From a checkpoint of a small transformer trained on Wikipedia.
Training: 235M tokens, 7172 steps.
MLP neurons of a small language model. Each row is named by its layer, matrix (up: input weights) and neuron, and shows model dimensions 16-143. Each number is 200 + 30 x the weight over its row's rms, rounded and kept within 0 to 999.
Before each neuron's rows, "fires on" lists the tokens most often at its 100 highest values on Wikipedia text that the model never trained on. A number after a token or word is its count.

fires on: "ers" 21, " L" 12, " lik" 8, " Car" 4, "B" 4, "udd" 4
L5.up391,196,216,225,222,233,168,259,191,230,187,209,247,197,199,216,203,172,220,190,247,203,237,202,185,162,171,163,185,157,182,196,197,174,181,248,229,266,181,150,155,176,185,187,206,196,233,177,169,196,186,166,228,197,188,159,226,196,148,254,217,184,208,230,250,167,204,200,190,223,148,170,191,235,199,237,227,192,242,174,245,272,177,167,215,155,205,205,279,218,193,131,199,181,190,195,167,163,167,238,190,225,143,244,196,189,208,254,221,193,195,207,225,186,229,165,226,198,236,242,203,218,199,179,169,205,134,215,240

fires on: " |" 22, "it" 11, "p" 10, "ri" 6, "op" 5, "ant" 4
L11.up447,187,215,166,187,222,215,218,201,179,175,203,195,199,189,156,184,149,187,193,184,243,188,168,177,236,195,211,233,261,209,190,225,199,205,227,195,240,155,226,226,183,209,192,207,207,156,164,229,177,155,211,140,179,218,185,257,223,142,218,213,217,199,192,249,210,223,208,165,192,145,161,193,183,147,215,144,202,206,249,203,203,196,199,141,193,214,223,235,189,186,181,212,184,257,266,198,187,201,173,172,216,207,221,185,225,194,220,173,172,162,219,190,193,211,219,182,209,181,240,215,171,202,251,167,207,140,172,232

fires on: " |" 33, "p" 11, "v" 11, "r" 11, "m" 6
L12.up170,160,215,195,190,190,219,240,243,170,186,213,194,173,179,163,176,126,198,181,235,190,216,179,206,179,194,169,185,276,213,206,235,133,236,192,211,215,132,224,211,217,177,228,200,203,168,195,242,225,190,175,124,238,226,214,181,210,205,222,204,187,216,181,214,192,230,231,169,179,186,186,182,212,184,230,167,241,231,174,257,215,179,165,206,229,225,187,239,168,199,195,200,176,211,173,221,186,169,250,230,189,199,225,151,166,173,226,192,182,184,184,178,215,174,189,181,164,174,233,203,171,257,198,155,191,199,190,213

fires on: "s" 13, "-" 11, "ment" 10, ":" 8, "op" 6, "ft" 5
L8.up6,212,153,203,225,218,254,213,203,162,158,184,182,208,150,208,203,206,205,195,212,216,186,195,239,196,188,166,113,185,184,227,170,219,180,224,189,222,222,222,233,183,244,221,240,229,171,215,175,231,215,190,231,191,221,222,134,194,217,177,167,195,195,201,186,174,204,193,181,258,224,217,156,237,203,143,113,120,229,202,193,188,212,207,189,178,226,236,211,191,209,196,228,257,217,163,147,182,149,225,251,199,194,234,247,242,237,222,151,148,180,241,208,212,183,221,151,205,152,271,234,219,211,182,231,236,191,224,236

fires on: "p" 38, "m" 15, "f" 8, "ph" 7
L12.up472,163,228,211,239,192,234,212,200,218,175,189,179,200,200,172,198,213,234,183,186,207,236,246,210,192,116,211,226,275,176,227,187,228,187,235,220,232,180,214,199,227,220,200,219,234,121,220,259,193,203,189,161,249,271,204,160,205,205,203,246,173,192,187,210,221,225,204,156,203,210,192,216,208,153,235,178,192,192,193,172,235,166,215,235,125,201,223,158,193,229,167,166,175,171,131,194,170,124,224,224,176,228,195,223,205,176,211,209,215,193,238,179,235,248,234,188,188,190,243,205,209,224,256,188,187,187,197,240

fires on: " country" 13, " debut" 12, " returned" 11, " signed" 11, " young" 7, " led" 6
L4.up193,188,171,185,224,205,225,179,202,167,188,169,172,229,169,202,212,179,221,205,220,219,206,233,184,251,145,248,160,206,240,203,258,171,257,167,195,198,169,159,151,177,187,239,217,275,175,210,201,181,242,240,218,185,196,199,230,213,177,197,182,179,217,250,225,230,203,210,213,231,200,160,233,222,184,241,135,202,183,235,190,166,204,197,198,209,232,235,195,225,169,205,148,200,192,189,179,184,230,233,253,164,237,262,223,196,240,167,168,140,231,163,163,247,170,197,213,202,185,185,214,219,173,166,217,176,149,160,220

fires on: "o" 40, "t" 7, "c" 6, "os" 6, "ist" 6
L14.up542,173,178,202,251,282,180,223,166,190,151,206,164,193,162,235,209,161,184,200,187,240,204,176,183,211,160,196,237,204,239,246,199,201,155,237,188,223,186,179,194,159,168,220,265,243,204,142,204,185,243,175,177,241,222,183,235,211,181,207,239,255,187,233,189,198,206,170,201,211,156,177,184,208,183,171,227,276,224,172,194,285,209,204,193,164,200,210,182,217,246,217,213,198,207,166,178,212,114,230,193,182,219,164,204,225,228,207,105,180,206,205,225,207,204,202,204,226,203,181,178,237,222,173,229,197,236,179,241

fires on: "us" 20, "t" 19, "ro" 10, "o" 8, "ut" 7, "lo" 5
L5.up468,170,199,241,235,240,193,270,130,222,187,178,187,201,199,242,198,232,200,191,212,196,204,199,224,164,202,136,210,220,222,214,224,213,187,193,196,202,167,191,293,161,154,244,274,219,219,179,193,221,221,208,194,187,176,167,231,214,192,195,203,177,180,264,252,167,226,153,190,236,225,163,207,198,144,189,181,245,267,237,191,220,198,186,214,180,180,200,252,156,200,198,199,185,221,234,174,211,187,166,178,204,201,173,189,194,222,230,220,191,217,237,219,178,172,222,190,172,137,165,216,194,229,167,204,215,262,180,189

fires on: "s" 17, " in" 14, " on" 11, " to" 7, " down" 7
L9.up348,174,247,221,204,195,192,180,262,221,215,200,147,237,175,237,209,182,246,179,157,255,232,215,173,256,198,192,187,150,169,232,176,150,162,209,205,229,207,197,190,162,177,233,249,222,198,256,198,247,173,197,190,238,244,199,191,243,180,179,197,222,181,217,176,199,210,181,246,204,199,187,200,214,208,212,173,225,194,151,187,162,228,162,168,180,206,230,212,125,194,215,171,178,238,168,268,169,158,255,214,210,252,304,236,155,219,181,216,190,222,225,193,198,224,227,220,213,129,237,203,182,143,191,192,254,192,227,219

fires on: " at" 35, " by" 24, " on" 20, " in" 6
L6.up106,209,214,178,204,197,256,187,208,182,196,195,171,164,133,134,166,149,261,202,175,257,246,220,215,249,167,180,156,201,193,232,152,204,207,220,236,214,221,154,212,191,251,220,190,203,195,230,185,219,196,207,217,232,177,236,190,201,182,184,209,195,156,196,181,129,205,183,179,218,157,202,300,260,227,196,186,155,234,194,224,210,235,174,150,163,189,231,211,191,166,206,202,229,219,206,211,203,162,229,224,197,222,286,234,220,234,239,232,181,179,196,189,245,206,190,196,187,208,224,217,204,218,200,187,205,160,205,242

fires on: " both" 18, " Candidate" 11, "ature" 9, " ex" 9, " full" 8
L2.up395,220,231,163,235,215,233,268,182,212,246,184,201,165,184,165,194,145,194,202,202,180,207,179,178,219,206,195,243,200,237,263,189,207,165,152,181,226,188,213,238,195,149,229,166,210,174,197,219,170,149,164,197,171,178,211,187,157,229,163,245,134,205,202,212,203,163,234,138,229,190,174,203,235,183,202,210,193,188,255,165,174,216,182,189,205,192,198,213,149,183,155,228,210,220,212,225,210,140,201,136,235,219,237,224,189,189,183,295,160,203,228,196,212,204,210,188,182,176,195,177,140,197,176,256,197,209,183,226

fires on: "ent" 27, "ur" 16, "ose" 8, "ra" 6, "et" 4
L9.up595,131,254,215,219,239,207,216,194,214,185,228,183,172,174,234,192,205,167,191,172,204,215,222,187,217,192,151,205,230,219,229,168,158,201,210,188,198,139,196,205,139,206,217,177,227,178,158,209,267,198,187,185,208,238,193,202,210,219,161,170,240,253,222,176,174,234,215,192,145,173,141,254,250,168,163,198,176,185,265,189,173,198,171,211,224,224,191,207,208,172,191,176,205,192,239,255,218,196,243,212,178,238,276,286,193,223,226,201,201,184,232,198,126,227,213,199,168,160,200,184,191,236,198,164,198,175,186,183

fires on: " et" 15, " Released:" 13, "ation:" 7, "ference" 5, " office" 5, ":" 5
L4.up532,213,203,126,200,255,252,218,227,239,186,201,170,195,164,178,202,143,208,214,190,218,214,199,203,236,183,186,152,218,173,229,220,204,162,193,238,271,188,195,235,161,218,229,199,190,169,210,238,181,154,186,142,153,167,196,180,198,181,202,220,190,276,255,198,156,247,179,202,242,176,185,234,236,225,220,209,167,207,188,207,213,247,207,152,195,173,261,208,183,166,199,231,219,185,143,173,170,175,186,211,181,206,200,218,217,217,270,190,183,159,244,170,217,164,230,201,193,177,200,223,225,230,189,198,165,221,205,238

fires on: "n" 18, "en" 11, "pt" 10, "ann" 6, "ene" 6
L12.up64,155,245,216,263,219,185,248,230,212,195,192,187,224,175,213,158,234,211,142,193,203,207,187,182,169,157,145,213,121,190,226,236,198,171,213,217,213,197,186,300,183,206,156,190,195,212,214,224,209,220,199,184,221,246,234,190,278,209,217,175,185,157,230,218,188,183,208,195,208,192,165,194,248,215,248,195,182,157,181,154,169,178,164,159,243,179,171,182,194,248,191,211,238,231,218,192,209,180,268,206,193,219,183,189,212,176,199,190,205,227,183,195,182,153,170,201,236,227,200,203,209,196,198,173,206,170,210,293

fires on: " organ" 21, "ay" 16, "|---|---|---|---" 10, "ule" 6
L6.up521,211,204,190,230,223,176,218,130,186,211,170,208,139,200,174,193,243,231,208,178,218,244,230,178,200,186,242,235,198,200,235,198,250,217,174,241,173,153,184,164,155,189,218,210,180,191,174,195,156,169,280,212,217,222,191,142,193,201,182,180,155,178,201,259,216,176,222,243,240,201,187,181,199,123,233,154,185,233,203,201,226,255,205,239,246,185,227,154,175,221,198,112,211,163,181,233,208,182,167,201,201,241,170,201,235,235,173,218,196,209,150,206,208,152,204,184,212,174,241,199,237,199,185,177,198,196,159,218

fires on: "-" 19, "ing" 15, " in" 8, ":" 6, " of" 6, "ond" 4
L2.up389,215,195,226,234,212,229,250,192,214,179,179,120,228,176,205,93,200,250,205,207,251,222,228,230,214,175,215,175,169,211,245,216,217,153,249,171,219,230,235,201,173,193,204,219,247,189,191,245,194,195,187,200,232,228,225,214,202,152,197,206,183,218,242,197,144,157,193,188,238,167,190,197,307,196,206,184,166,215,230,183,219,172,200,191,209,174,209,252,205,198,180,240,227,160,149,194,201,138,231,212,219,191,212,239,224,223,221,206,186,157,236,180,187,221,176,192,207,178,188,192,189,228,191,206,179,189,220,237

fires on: "ch" 43, "k" 16, "p" 10, ".5" 6, "sh" 5
L9.up556,169,181,235,228,182,221,202,160,189,180,179,200,206,234,168,176,211,196,178,173,249,241,164,224,198,170,195,171,192,208,227,197,260,206,208,179,210,113,230,204,246,145,239,206,245,257,225,173,181,228,121,161,216,187,186,189,220,153,168,215,200,139,171,138,197,155,224,216,229,236,220,182,184,190,241,187,152,191,188,164,239,210,269,194,231,228,197,172,218,225,143,188,260,155,184,187,172,198,200,263,220,244,231,183,182,171,208,207,215,195,217,194,159,244,205,211,230,205,227,251,227,175,257,182,203,148,222,207

fires on: ")." 27, " =" 13, " dec" 9, ")" 6, " deg" 5, " |" 5
L8.up468,186,204,157,202,189,255,196,183,229,138,196,205,154,212,150,188,158,217,219,203,200,222,193,222,166,151,214,203,196,204,190,170,195,190,280,234,171,212,148,276,262,188,248,220,182,195,209,249,221,159,178,219,192,193,194,172,165,210,201,148,201,184,217,148,181,224,193,234,205,203,203,249,214,240,190,166,176,222,220,189,203,222,192,140,167,216,237,160,216,175,194,214,203,265,246,164,200,227,202,173,211,236,171,206,203,235,175,205,145,173,253,180,256,159,232,152,243,167,232,266,197,234,150,157,204,197,206,249

fires on: "t" 26, "c" 12, " per" 8, "ro" 7, "ra" 6, " 194" 5
L4.up373,213,194,217,200,216,234,217,189,232,197,203,187,223,219,184,195,227,231,218,233,244,210,137,194,182,195,148,157,169,224,208,180,176,222,213,232,153,188,191,237,192,136,204,172,186,205,190,204,211,163,139,225,144,185,177,269,169,171,178,204,216,217,236,241,172,169,158,196,194,183,181,210,212,199,205,155,193,230,225,236,218,187,245,203,228,197,177,237,119,231,168,165,188,224,221,185,199,220,225,258,200,195,179,279,129,223,221,192,217,217,222,244,237,253,221,193,231,156,172,228,196,223,154,179,207,180,192,213

fires on: ";" 43, " Released:" 9, " |" 8
L5.up36,192,178,116,206,217,238,258,206,217,171,190,166,175,134,197,188,157,227,205,180,242,213,215,226,197,168,210,174,184,178,206,241,181,196,231,220,218,168,139,252,195,219,242,227,162,195,256,199,188,185,211,179,194,201,176,190,179,218,224,222,233,227,198,223,170,242,209,193,180,175,215,221,237,236,232,176,183,251,235,209,166,224,185,164,164,177,271,220,179,159,203,223,188,189,186,167,184,194,211,173,194,205,248,184,214,229,268,128,120,202,197,152,191,144,182,235,195,170,239,222,210,215,174,204,213,238,190,247

fires on: "ch" 14, "p" 12, "or" 8, "he" 7, "ran" 6, "ra" 5
L9.up635,224,198,219,229,218,219,185,171,224,175,183,197,180,250,190,203,242,179,212,207,212,238,169,197,243,195,204,197,213,257,180,189,271,182,226,231,193,197,230,198,194,178,206,201,145,189,168,192,165,190,191,143,215,206,164,141,152,219,195,152,150,185,196,172,198,207,194,183,206,184,172,195,210,211,213,154,139,242,205,175,243,219,178,161,195,191,139,208,208,186,201,163,218,225,180,223,228,189,201,281,261,213,262,166,201,198,214,168,214,186,299,176,207,263,157,211,195,168,272,193,212,229,221,197,232,183,206,201

fires on: "et" 36, "ent" 10, "in" 7, "it" 4, "ension" 4
L12.up572,166,209,204,247,236,248,195,205,207,167,218,225,180,219,241,198,158,177,204,187,208,218,157,202,293,169,222,217,202,163,186,180,266,244,208,190,205,186,212,198,192,179,226,182,215,181,208,168,205,238,198,152,160,265,213,194,216,214,222,226,270,214,217,240,165,210,159,201,187,199,169,229,225,205,203,172,218,188,199,148,213,168,150,188,211,217,163,207,204,164,205,235,204,226,235,233,196,243,176,253,212,252,240,272,194,215,232,204,180,229,261,205,189,198,236,197,164,166,199,155,196,206,194,176,209,209,174,179